config.yaml
norm_eps: 1e-06
warmup_steps: 200
dataset: "wikipedia_en"
MLP neurons of a small language model. Each row is named by its layer, matrix (gate and up: input weights) and neuron, and shows model dimensions 128-191. Each number is 200 + 20 x the weight over its row's rms, rounded and kept within 0 to 999. A neuron's up and down rows have the sign that makes its largest values positive.
After each neuron's rows, "fires in" lists the words (lower case) most often at its 100 highest values on Wikipedia text that the model never trained on; "fires on" lists the tokens most often at its 100 highest values on Wikipedia text that the model never trained on.

L5.gate753,205,213,194,180,194,213,182,206,145,236,223,193,225,226,238,201,204,184,189,219,194,181,191,230,174,196,187,184,193,160,192,201,201,178,205,201,215,171,212,182,219,174,185,221,212,210,238,220,197,211,251,179,214,180,174,191,185,216,181,219,232,213,195,203
L5.up753,185,165,208,226,207,206,203,212,203,219,224,202,219,201,203,196,182,195,208,209,187,189,214,204,189,192,206,220,204,209,255,198,203,219,196,210,200,205,163,198,193,246,180,215,217,213,195,208,192,187,230,226,209,174,178,203,195,204,188,183,164,142,179,194
fires in: "to", "of", "for", "which"
fires on: " to", " of", " for", " which"

L5.gate1267,186,206,208,198,197,216,200,192,188,224,211,196,184,208,205,219,162,186,203,131,212,189,212,220,192,244,189,208,198,192,161,192,213,223,197,186,213,221,177,241,220,211,210,187,197,194,219,202,219,185,208,170,224,198,185,178,193,172,189,175,195,194,203,155
L5.up1267,216,200,190,233,221,226,193,199,205,210,215,193,175,194,209,189,182,192,206,196,212,194,227,228,219,208,166,201,177,216,210,200,180,218,213,228,201,191,188,210,168,214,208,159,183,189,226,203,199,191,161,199,179,213,205,188,199,194,233,186,209,183,211,194
fires in: "is", "be", "also"
fires on: " is", " be", " also"

L5.gate1495,197,184,217,220,178,193,235,174,194,187,209,195,173,192,229,183,175,224,211,207,227,213,221,207,187,172,209,231,213,177,217,215,199,177,210,186,183,228,238,234,158,214,227,177,226,198,195,141,224,202,233,193,174,192,204,195,231,184,205,190,222,185,187,167
L5.up1495,188,150,216,221,193,220,225,184,230,169,220,169,184,225,205,194,190,184,203,192,211,209,222,218,215,160,227,241,241,184,222,191,224,192,207,202,200,199,214,205,167,215,197,230,234,192,150,165,251,209,232,211,168,189,214,171,210,167,202,222,263,203,182,175
fires in: "i", "we", "it", "how", "you"
fires on: " I", "I", " How", "We", " The", "You"

L5.gate947,208,201,223,220,178,182,226,211,193,185,168,191,248,220,212,218,163,206,202,186,185,198,170,187,208,209,200,200,234,234,222,213,193,204,250,170,208,185,189,195,205,202,174,250,219,187,203,236,192,226,205,229,202,215,191,216,174,194,202,196,189,230,209,213
L5.up947,177,188,213,216,184,221,234,201,187,236,195,221,206,243,207,213,197,190,253,227,196,198,209,208,191,219,193,210,208,212,187,195,227,185,188,203,192,155,197,195,213,190,226,190,228,182,211,222,199,212,226,202,187,170,208,172,195,228,227,198,241,185,209,189
fires in: "the", "that"
fires on: " the", " that"

L5.gate1400,218,199,204,205,190,219,169,249,177,195,209,222,190,207,220,180,164,209,190,201,189,211,221,206,177,188,219,207,159,202,182,221,210,182,197,200,195,186,206,209,220,201,209,197,202,213,186,225,217,213,215,188,233,190,219,210,207,177,221,178,212,202,189,208
L5.up1400,211,192,256,223,236,219,194,190,198,213,201,233,194,162,198,226,157,208,189,204,188,174,206,196,190,207,192,175,192,195,223,230,217,177,130,200,223,214,229,184,189,206,220,194,177,234,196,207,205,209,183,170,223,188,246,194,204,176,203,237,225,205,215,198
fires in: "a", "that", "aperture", "the"
fires on: " a", " that", " not", " the"

L5.gate1076,245,196,188,149,185,202,173,184,177,204,171,220,202,223,162,192,196,217,212,142,215,184,199,188,150,221,189,196,194,212,186,181,216,199,170,228,200,237,195,224,202,202,205,195,211,224,166,176,211,216,189,237,227,214,217,250,164,204,164,193,215,202,195,187
L5.up1076,231,182,185,210,190,219,222,211,182,205,190,183,207,241,172,183,166,166,210,206,205,186,217,199,154,182,208,210,220,213,202,231,216,187,217,226,189,237,229,215,232,197,197,211,237,197,202,226,246,208,220,217,235,233,207,232,158,182,217,172,208,223,201,188
fires in: "is", "are", "may"
fires on: " is", " are", " may"

L5.gate506,191,190,181,187,207,220,198,187,186,235,198,200,218,172,219,201,215,197,210,196,207,182,201,223,171,202,239,136,225,227,205,186,200,223,166,176,214,167,220,180,219,138,188,198,214,215,217,177,208,219,206,198,194,191,213,220,181,176,184,195,208,233,207,231
L5.up506,205,210,184,224,196,191,207,172,170,225,208,210,204,198,197,233,172,216,234,215,215,211,172,187,214,193,224,191,227,201,218,218,199,206,217,194,212,173,203,184,202,168,192,225,195,182,223,197,199,211,215,181,193,200,217,200,152,203,206,229,215,224,181,198
fires in: "after", "of", "during", "to", "since", "the"
fires on: " after", " of", " to", " during", " the"

L5.gate254,209,184,190,222,196,176,177,211,179,186,183,228,245,203,197,202,182,217,223,154,191,158,182,237,201,235,221,190,170,202,211,183,174,207,181,193,235,198,174,199,190,178,237,221,196,207,216,185,182,178,243,193,186,199,178,206,216,207,194,219,192,180,191,202
L5.up254,239,198,220,198,203,200,175,231,200,191,211,210,245,162,209,188,200,188,203,168,202,173,198,229,226,217,207,197,181,171,221,182,199,216,188,246,199,237,205,200,178,198,198,206,157,188,197,189,176,166,188,165,218,178,166,166,190,204,163,199,197,228,201,182
fires in: "with", "from", "of", "to", "between"
fires on: " with", " from", " of", " to", " between"

L5.gate332,175,231,198,185,182,243,199,227,179,211,188,197,188,185,193,218,213,188,204,173,186,259,210,189,222,187,183,192,181,183,189,212,203,160,199,201,218,180,203,218,192,225,190,186,152,215,233,229,190,207,205,213,199,218,241,202,207,187,212,228,151,173,215,221
L5.up332,158,181,181,212,188,236,172,195,188,180,199,205,194,203,181,187,167,194,219,162,215,195,210,208,198,198,212,212,199,213,208,205,199,196,200,213,206,211,199,201,154,224,233,197,181,201,233,234,200,200,184,189,164,213,209,182,219,177,210,201,227,194,183,197
fires in: "to", "of", "before", "but", "by", "with"
fires on: " to", " of", " before", " but", " by", " with"

L5.gate993,198,129,213,184,200,188,188,218,200,190,188,192,205,181,202,197,167,190,189,205,166,179,189,216,227,198,214,215,203,197,218,167,197,215,215,218,234,235,176,212,155,188,192,204,185,208,186,203,202,158,190,196,185,181,180,195,166,219,227,259,234,183,197,199
L5.up993,211,172,229,182,216,201,249,221,208,180,237,194,197,214,219,166,196,191,192,184,201,151,193,221,171,253,196,197,183,193,201,183,241,193,220,197,221,199,196,205,189,194,206,207,190,200,195,187,189,192,218,200,200,226,211,190,183,212,184,197,199,197,217,214
fires in: "that", "who", "he", "which", "as", "with"
fires on: " that", " who", " he", " as", " which", " with"

L5.gate649,216,202,221,218,175,189,189,200,194,209,200,189,188,186,208,168,220,235,197,210,234,239,211,195,234,173,188,214,220,194,205,206,201,189,173,193,201,190,185,226,199,179,176,229,221,198,189,209,160,217,199,190,198,199,171,217,207,206,204,193,247,198,218,206
L5.up649,149,234,193,211,208,198,183,164,231,243,216,189,205,217,217,180,228,203,209,161,194,208,213,217,210,204,189,217,208,214,198,198,201,190,203,219,194,207,198,195,254,209,219,211,195,174,208,204,152,158,208,185,216,191,194,199,191,209,186,243,182,190,180,183
fires in: "of", "in", "be", "to", "as", "into"
fires on: " of", " in", " be", " to", " as", " into"

L5.gate1187,219,224,216,219,245,188,222,184,192,198,168,210,192,211,188,202,165,189,164,234,152,173,198,185,181,220,193,186,191,216,173,220,223,194,229,172,215,183,168,180,196,210,213,238,168,203,208,187,206,190,185,208,188,172,191,163,217,204,183,241,209,225,220,182
L5.up1187,215,203,194,185,215,210,207,180,194,204,163,176,202,207,209,192,181,172,194,204,212,195,225,163,153,227,177,184,207,196,192,164,206,201,241,165,204,191,200,203,162,212,225,249,175,181,223,197,178,178,186,214,231,195,216,210,172,181,224,204,212,189,194,164
fires in: "the", "an", "s"
fires on: " the", " an", "8", "6", "s", "0"

L5.gate1149,230,209,180,230,217,191,203,174,176,222,197,180,196,202,193,243,220,168,177,182,186,180,216,175,190,199,183,226,194,205,253,204,192,232,212,226,207,201,187,209,213,210,201,211,208,209,180,184,176,183,178,193,192,182,197,215,204,200,210,253,168,169,184,205
L5.up1149,225,195,194,235,218,204,211,206,215,201,197,199,183,222,206,251,209,175,186,186,205,230,238,200,197,199,196,220,204,234,237,216,236,209,212,224,205,196,186,190,201,229,231,192,202,200,164,207,180,192,189,208,153,217,203,192,216,189,219,229,217,170,205,179
fires in: "is", "in", "are", "been", "was"
fires on: " is", " in", " are", " been", " was"

L5.gate639,212,178,197,207,186,233,179,171,198,213,176,170,188,206,246,164,221,202,224,224,220,172,182,207,225,194,221,218,187,175,179,193,242,224,208,224,177,177,188,225,157,236,207,210,202,195,202,161,198,221,183,186,197,192,180,219,207,193,200,194,212,196,176,238
L5.up639,166,205,234,188,189,194,194,190,198,210,209,184,216,238,202,209,214,185,218,222,185,236,213,229,177,170,161,221,204,218,210,188,229,243,221,169,196,212,230,172,138,185,193,215,184,217,190,193,229,200,203,187,173,221,187,209,202,214,153,191,202,226,186,183
fires in: "in", "on", "of", "as", "at"
fires on: " in", " on", " of", " as", " under", " out"

L5.gate1092,161,166,195,203,204,188,192,218,205,194,251,187,182,204,228,149,203,188,194,179,197,170,184,182,155,174,204,219,216,197,199,184,212,207,204,191,249,209,222,226,227,184,204,232,198,200,225,195,184,185,168,212,198,181,203,217,197,181,212,236,220,224,196,211
L5.up1092,168,179,224,229,227,202,223,204,165,193,229,186,172,213,233,150,179,208,205,159,204,170,180,193,171,171,236,240,226,233,184,187,203,199,209,190,266,218,212,203,209,193,211,243,190,178,233,174,170,169,155,207,222,167,182,208,204,192,211,234,198,210,179,196
fires in: "in", "with", "have"
fires on: " in", " with", " have"

L5.gate393,206,178,206,189,222,210,198,217,186,226,216,227,236,160,206,213,207,234,170,204,185,208,205,201,206,220,226,170,180,185,194,195,202,147,175,217,223,187,237,220,193,180,204,189,192,228,207,193,213,182,179,210,195,230,198,206,194,231,189,158,167,189,211,188
L5.up393,211,132,224,210,232,206,197,206,192,201,193,207,224,206,208,192,187,225,200,205,190,165,178,225,188,209,204,178,191,226,171,218,168,180,184,201,213,207,241,191,212,203,189,201,205,247,177,220,183,208,193,202,198,200,223,202,183,218,165,185,193,175,219,239
fires in: "both", "of", "three", "two", "different", "all"
fires on: " of", " both", " three", " two", " different", " all"

L5.gate1381,150,209,253,200,192,198,176,171,202,209,198,170,193,202,196,179,216,219,241,225,219,203,215,172,211,202,174,219,220,213,192,172,207,183,170,227,216,180,217,247,197,182,185,219,239,219,199,191,212,180,219,167,200,174,186,203,177,225,215,194,192,209,215,204
L5.up1381,220,218,205,193,213,185,176,177,223,212,187,167,232,212,201,243,229,209,191,207,173,214,165,202,212,210,220,217,245,211,233,193,184,196,172,192,200,242,191,173,189,203,190,182,208,204,200,194,164,179,228,208,164,182,175,186,216,211,202,213,201,160,189,163
fires in: "to", "for", "from", "of"
fires on: " to", " for", " from", " of", "es"

L5.gate191,199,206,168,194,166,193,198,186,210,251,212,186,192,181,218,180,209,224,207,188,172,158,230,211,195,208,199,221,227,215,191,159,212,223,217,194,162,203,210,198,219,185,235,201,173,191,201,203,159,210,188,189,204,211,226,231,178,197,217,195,192,215,201,158
L5.up191,179,219,183,185,203,220,206,218,195,184,196,211,178,175,230,185,197,183,208,205,199,178,204,170,204,173,218,193,232,210,219,201,186,238,206,149,234,149,218,209,189,182,212,205,171,217,176,181,193,188,205,189,176,209,217,179,222,203,207,173,206,199,209,161
fires in: "a", "an"
fires on: " a", " an", "1"

L5.gate419,198,217,221,193,170,198,186,193,218,233,196,193,223,188,167,202,205,205,198,201,194,173,199,230,215,204,198,193,160,185,214,205,209,186,181,189,242,232,215,201,198,195,213,200,213,216,208,208,197,222,192,167,182,198,214,189,187,184,195,212,196,215,207,208
L5.up419,190,202,180,232,199,206,161,201,208,199,201,228,219,174,230,222,165,223,201,194,209,218,187,183,186,201,186,213,187,187,196,215,211,221,215,195,233,202,190,217,166,185,186,204,213,221,241,180,196,226,211,193,186,211,230,211,229,218,214,222,199,217,248,207
fires in: "the", "a", "them", "aperture", "aphasia", "an"
fires on: " a", " the", "a", " an", " them"

L5.gate1234,203,201,177,183,191,203,196,199,170,188,212,171,169,195,177,200,224,183,174,219,159,185,214,203,190,186,188,207,182,232,209,208,200,192,176,212,198,183,196,164,211,177,204,167,191,203,226,220,184,231,240,223,193,194,187,186,190,182,193,208,196,224,216,219
L5.up1234,244,182,202,216,196,206,170,193,200,199,189,195,191,168,214,214,224,208,234,202,208,209,176,218,223,182,244,203,194,178,211,173,231,183,182,207,202,190,194,192,200,229,216,224,230,169,230,181,209,190,210,213,235,171,223,234,175,180,182,206,200,212,191,238
fires in: "of"
fires on: " of"

L5.gate1260,201,207,222,185,243,228,204,248,202,190,168,204,197,161,194,221,142,207,198,209,189,186,198,238,199,168,194,213,168,213,198,204,228,199,180,199,228,185,180,203,164,242,213,201,157,202,203,235,203,210,217,208,231,216,208,187,201,213,203,245,207,199,206,212
L5.up1260,197,212,177,161,186,154,213,226,205,213,215,182,173,195,189,233,194,209,202,185,195,240,181,208,207,198,181,221,184,236,192,165,185,190,215,243,219,215,232,197,209,216,215,182,220,151,199,205,201,178,214,213,210,205,170,235,200,190,190,233,228,183,199,208
fires in: "of", "in", "to", "between", "by"
fires on: " of", " in", " to", " between", " by"

L5.gate1080,208,203,164,189,207,227,185,203,219,204,167,169,238,217,199,156,212,181,189,204,164,202,207,201,188,220,209,230,193,229,205,205,195,202,182,201,191,187,178,196,179,219,228,188,212,197,251,164,205,172,205,207,183,225,193,194,256,167,170,231,192,239,177,195
L5.up1080,203,199,198,215,231,160,193,174,212,203,169,200,229,237,213,185,218,186,200,177,175,180,218,206,209,223,207,232,229,174,183,178,215,173,159,208,197,192,216,209,207,185,192,174,205,181,212,172,209,186,216,187,203,196,205,215,205,210,187,182,216,169,227,205
fires in: "to", "at", "in"
fires on: " to", " at", " in"

L5.gate623,193,188,201,214,191,205,221,205,201,184,196,184,194,186,190,213,183,196,202,193,206,184,208,202,210,209,192,211,191,184,198,169,228,284,200,154,247,181,192,194,212,235,192,200,202,209,188,197,190,189,188,177,176,197,252,244,201,178,222,214,198,169,202,164
L5.up623,179,190,227,197,209,172,188,160,187,197,220,214,222,170,176,189,167,210,226,199,212,234,199,205,208,199,201,195,190,197,174,192,197,220,184,215,193,178,213,219,192,207,188,192,248,220,160,192,176,221,206,225,211,180,195,172,207,218,230,239,235,183,210,220
fires in: "with"
fires on: " with"

L5.gate1408,180,169,216,196,196,232,173,216,200,194,222,203,173,248,231,210,192,208,181,161,178,202,212,229,192,193,200,224,182,191,198,196,208,178,186,198,175,180,197,232,200,201,226,210,209,189,211,203,215,206,207,228,190,201,205,214,187,215,195,233,219,199,202,192
L5.up1408,223,190,189,180,213,170,189,195,181,217,212,235,194,198,226,193,193,218,192,178,195,219,208,230,198,194,219,214,202,175,221,202,208,202,236,196,224,191,219,240,237,209,194,183,199,201,218,203,200,231,227,181,216,210,186,204,196,216,197,195,198,172,156,231
fires in: "was", "it", "to", "that", "s", "is"
fires on: " was", " to", " that", " it", "s"

L5.gate1531,231,194,198,187,199,208,161,184,176,207,197,167,216,202,203,213,252,162,153,202,182,185,212,191,211,215,216,193,209,220,188,203,199,202,180,217,210,203,215,152,197,235,206,219,161,182,216,223,174,194,221,179,190,194,206,172,205,191,171,203,202,190,214,222
L5.up1531,204,199,181,169,211,186,191,175,206,184,197,230,185,209,196,236,206,210,152,180,227,191,192,219,211,199,193,192,213,220,179,188,199,184,197,223,173,181,208,174,193,243,184,169,245,202,190,219,206,186,239,216,220,182,213,205,225,197,217,230,200,177,188,229
fires in: "of"
fires on: " of"

L5.gate687,205,209,210,201,171,222,247,193,192,218,206,208,198,195,222,206,217,184,216,184,164,202,179,193,227,194,209,175,210,202,205,213,212,204,206,172,209,215,199,213,236,157,224,217,232,227,182,211,219,201,203,170,229,217,175,206,235,197,211,208,207,230,228,205
L5.up687,239,241,222,218,193,202,234,194,213,198,194,204,209,188,167,192,214,178,190,194,151,202,203,201,195,196,198,205,201,211,226,233,222,200,212,140,178,234,218,203,209,181,221,190,243,201,211,232,229,213,186,164,222,187,164,214,177,193,223,209,223,232,207,213
fires in: "is", "was", "located", "are", "currently", "genus"
fires on: " is", " was", " located", " are", " currently", " Genus"

L5.gate1311,176,254,203,219,229,203,236,190,202,205,227,218,222,206,181,205,205,205,194,201,197,211,191,203,238,222,164,224,194,217,212,169,221,149,195,207,182,197,182,189,197,216,172,239,175,215,213,192,210,175,195,180,220,170,239,207,200,195,186,205,180,187,242,200
L5.up1311,217,234,204,218,213,186,209,231,191,218,208,196,199,227,203,195,175,198,187,204,218,233,151,190,225,195,199,211,206,207,189,210,191,219,221,198,195,210,221,181,205,187,207,178,189,194,230,181,151,207,169,217,194,229,237,230,220,226,197,200,179,185,197,213
fires in: "to", "of", "into", "from"
fires on: " to", " of", " into", " from", " entered", " in"

L5.gate1105,157,202,210,191,202,201,215,176,181,206,226,159,158,232,204,216,186,225,210,197,200,166,200,200,170,206,208,209,205,187,201,228,171,206,161,176,209,196,177,202,207,214,217,212,134,185,195,205,216,209,215,197,234,208,224,195,187,167,219,181,254,220,216,230
L5.up1105,175,156,190,199,226,196,201,235,222,186,183,187,148,189,181,227,193,214,228,192,205,145,244,204,186,182,180,177,205,194,185,185,176,217,211,201,175,225,185,192,205,231,201,203,167,230,216,204,225,187,232,177,193,186,216,221,178,175,222,211,237,231,189,178
fires in: "in", "of", "as", "like", "for"
fires on: " in", " of", " as", " like", " with", " to"

L5.gate560,187,152,244,183,211,204,187,241,238,214,227,212,217,172,228,177,215,173,218,201,205,180,212,231,201,201,224,230,196,197,195,185,187,221,179,210,214,189,199,182,213,203,201,203,203,186,209,178,182,197,193,199,193,183,222,212,219,187,198,196,209,220,203,218
L5.up560,219,201,202,173,205,202,192,273,181,210,198,216,214,186,175,191,197,172,178,225,189,179,166,226,220,197,177,221,205,165,179,181,183,216,174,177,258,206,173,218,161,208,198,200,196,190,216,174,191,201,234,192,214,175,222,186,189,176,189,201,224,194,218,186
fires in: "a", "the", "an", "to", "of"
fires on: " a", " the", " an", " to", " of"

L5.gate674,168,191,169,212,194,234,224,183,182,148,189,215,198,228,204,200,217,205,215,162,198,218,201,201,223,162,193,208,217,190,206,185,180,207,211,217,225,203,228,184,213,218,214,187,208,187,207,217,189,197,207,201,196,200,205,191,179,206,234,205,213,206,227,171
L5.up674,219,214,171,198,202,200,197,178,211,181,225,210,225,212,225,183,222,215,194,235,207,174,169,233,206,195,197,178,220,191,196,157,211,226,195,186,206,161,230,180,216,227,172,182,227,192,215,188,182,192,174,200,160,237,194,193,197,226,223,214,189,186,206,198
fires in: "is", "was", "a", "located", "film"
fires on: " is", " was", " a", " located", " film"

L5.gate879,193,193,202,220,195,213,161,223,196,230,187,200,235,165,211,222,224,204,204,187,209,188,180,215,218,216,228,206,241,215,171,196,207,215,191,186,190,218,206,207,193,199,180,210,171,221,199,183,196,212,209,199,211,179,237,205,169,215,174,215,183,196,195,223
L5.up879,208,196,180,196,190,219,179,205,180,219,225,168,192,207,221,198,155,214,200,193,200,204,201,228,175,189,208,211,218,239,214,181,210,226,188,201,182,182,198,207,211,239,213,186,162,168,238,179,230,186,219,206,185,155,232,192,212,191,171,198,205,187,206,235
fires in: "in", "of"
fires on: " in", " of"

L5.gate587,212,183,207,205,193,232,174,225,186,216,201,192,253,231,220,181,213,187,237,229,192,174,195,213,197,180,195,211,238,208,231,209,179,203,162,188,226,204,196,194,221,173,178,192,199,199,186,216,157,220,198,211,197,191,200,222,206,208,186,201,236,182,220,234
L5.up587,213,173,213,194,193,251,173,219,212,195,209,192,232,203,202,176,219,183,214,211,228,202,233,229,241,197,208,206,187,209,193,192,201,204,205,226,187,218,217,179,233,169,176,208,222,206,187,221,218,215,183,208,166,177,207,225,186,246,198,227,223,191,186,207
fires in: "of", "in", "on", "from", "to", "for"
fires on: " of", " in", " on", " from", " to"

L5.gate778,202,219,216,200,232,236,204,204,197,214,201,182,228,179,201,199,184,206,158,229,213,198,192,213,208,185,234,200,211,194,195,205,232,200,229,209,207,195,171,176,183,211,221,216,224,235,170,193,187,188,182,226,204,205,189,204,183,212,230,181,221,197,170,174
L5.up778,197,218,187,231,202,209,181,218,175,206,216,196,188,221,204,211,164,155,190,216,216,204,190,203,220,165,238,177,230,209,233,209,205,214,196,191,204,214,224,175,177,212,220,164,196,196,197,196,213,236,166,205,207,245,241,220,197,194,198,206,183,186,208,208
fires in: "a", "young", "old", "single", "second", "asha"
fires on: " a", " A", " young", " single"

L5.gate464,202,196,202,186,201,202,224,200,175,180,208,205,214,231,213,220,222,169,213,165,227,217,204,239,197,238,168,201,197,206,200,194,171,219,197,184,209,232,200,206,195,176,196,226,200,223,215,212,204,168,218,190,207,209,199,167,184,178,168,187,193,222,182,190
L5.up464,200,179,216,188,214,219,240,181,183,170,193,202,192,246,226,178,226,162,202,182,276,216,202,221,190,210,168,165,157,207,182,215,200,216,216,208,206,228,197,221,209,197,200,234,184,220,209,196,191,190,226,179,205,176,205,216,205,206,179,243,215,214,196,188
fires in: "was", "is", "has", "are", "were"
fires on: " was", " is", " has", " are", " were"

L5.gate54,206,192,190,191,152,231,181,221,162,219,182,195,209,183,238,215,202,195,211,140,218,175,191,211,210,212,198,205,166,179,231,172,204,212,201,231,205,216,185,254,191,218,217,211,231,195,233,181,223,199,203,192,204,220,198,187,201,215,179,181,193,182,175,216
L5.up54,181,170,198,219,185,225,199,186,183,211,211,218,192,212,202,229,208,207,214,159,190,234,214,215,212,228,226,205,197,226,209,165,202,226,216,209,218,215,177,205,218,190,205,195,210,188,213,221,209,200,205,193,237,234,190,214,213,233,172,221,197,200,180,201
fires in: "was", "is", "possible", "be", "announced", "s"
fires on: " was", " is", " possible", " be", " announced", "s"

L5.gate593,207,180,175,208,195,174,195,195,210,173,195,207,181,226,163,256,173,173,180,178,212,193,211,208,193,222,205,179,201,233,202,218,198,188,190,191,262,214,207,221,210,231,195,186,208,180,214,200,214,176,197,200,197,208,215,204,173,189,205,219,206,193,159,208
L5.up593,230,205,155,221,198,183,201,225,188,184,240,181,170,215,196,225,211,174,190,185,218,208,187,229,177,213,239,176,178,216,206,195,234,197,230,209,209,207,204,204,192,231,210,174,194,202,211,213,192,221,181,150,183,186,212,179,177,195,220,193,208,215,156,213
fires in: "is", "are"
fires on: " is", " are"

L5.gate159,201,185,191,190,168,169,209,211,195,218,182,186,208,224,166,211,195,183,223,176,212,222,230,192,218,209,185,212,217,195,198,215,174,194,230,226,198,175,191,220,193,195,228,218,184,198,191,170,192,175,186,172,167,177,205,208,210,172,181,225,199,219,185,208
L5.up159,184,212,191,190,194,182,199,194,180,226,182,185,226,223,201,221,176,234,180,177,240,241,219,188,208,220,177,215,206,212,206,198,196,199,230,168,210,194,190,229,160,221,207,178,210,221,210,177,192,210,223,180,222,215,194,213,197,174,188,211,199,195,203,221
fires in: "the", "as", "a", "main", "important", "primary"
fires on: " the", " as", " a", " main", " important", " primary"

L5.gate807,189,185,188,213,203,196,214,174,221,190,199,206,203,230,231,161,205,202,225,203,199,215,194,175,201,207,225,195,211,209,214,181,179,217,188,194,181,218,221,215,204,192,218,212,205,210,208,195,167,218,226,181,177,236,183,219,160,218,196,190,245,201,202,201
L5.up807,207,224,175,208,188,188,201,214,216,209,197,205,207,251,177,224,211,150,205,221,174,191,202,214,240,247,208,208,209,181,176,238,205,190,204,180,229,213,233,233,203,215,208,176,228,215,187,211,226,221,192,195,185,237,189,215,195,199,182,189,198,182,205,199
fires in: "at"
fires on: " at", " At", "At"

L5.gate1281,185,204,189,193,221,199,183,213,219,210,189,213,197,198,198,210,232,205,215,187,178,218,203,193,246,205,181,198,193,206,183,172,208,187,175,204,188,197,211,219,220,185,202,215,201,178,205,212,167,228,209,163,211,212,197,202,197,211,203,202,207,183,154,199
L5.up1281,206,225,205,198,222,214,196,210,200,198,210,200,201,198,199,247,220,196,209,221,203,180,228,230,188,214,200,208,198,201,186,173,203,237,203,219,232,201,196,194,169,183,240,194,214,220,250,181,204,200,190,190,220,198,211,231,185,224,200,181,210,165,211,219
fires in: "a", "or", "but", "not", "after"
fires on: " a", " or", " but", " not", " after", " just"

L5.gate553,221,228,171,168,194,218,196,207,192,205,196,223,239,202,198,219,202,219,188,164,204,193,192,222,205,221,207,227,210,217,163,207,222,233,208,173,186,207,248,197,228,220,226,192,184,197,218,193,200,200,203,168,183,209,237,173,214,201,192,233,201,189,196,214
L5.up553,236,192,175,205,202,192,203,172,156,220,204,162,204,215,208,230,236,166,199,194,196,200,238,196,200,232,235,206,227,194,191,192,190,199,232,183,158,192,240,216,220,193,198,165,190,206,153,197,197,180,189,240,169,209,197,253,207,196,201,191,212,208,223,205
fires in: "to", "a", "can", "an"
fires on: " to", " a", " can", " an"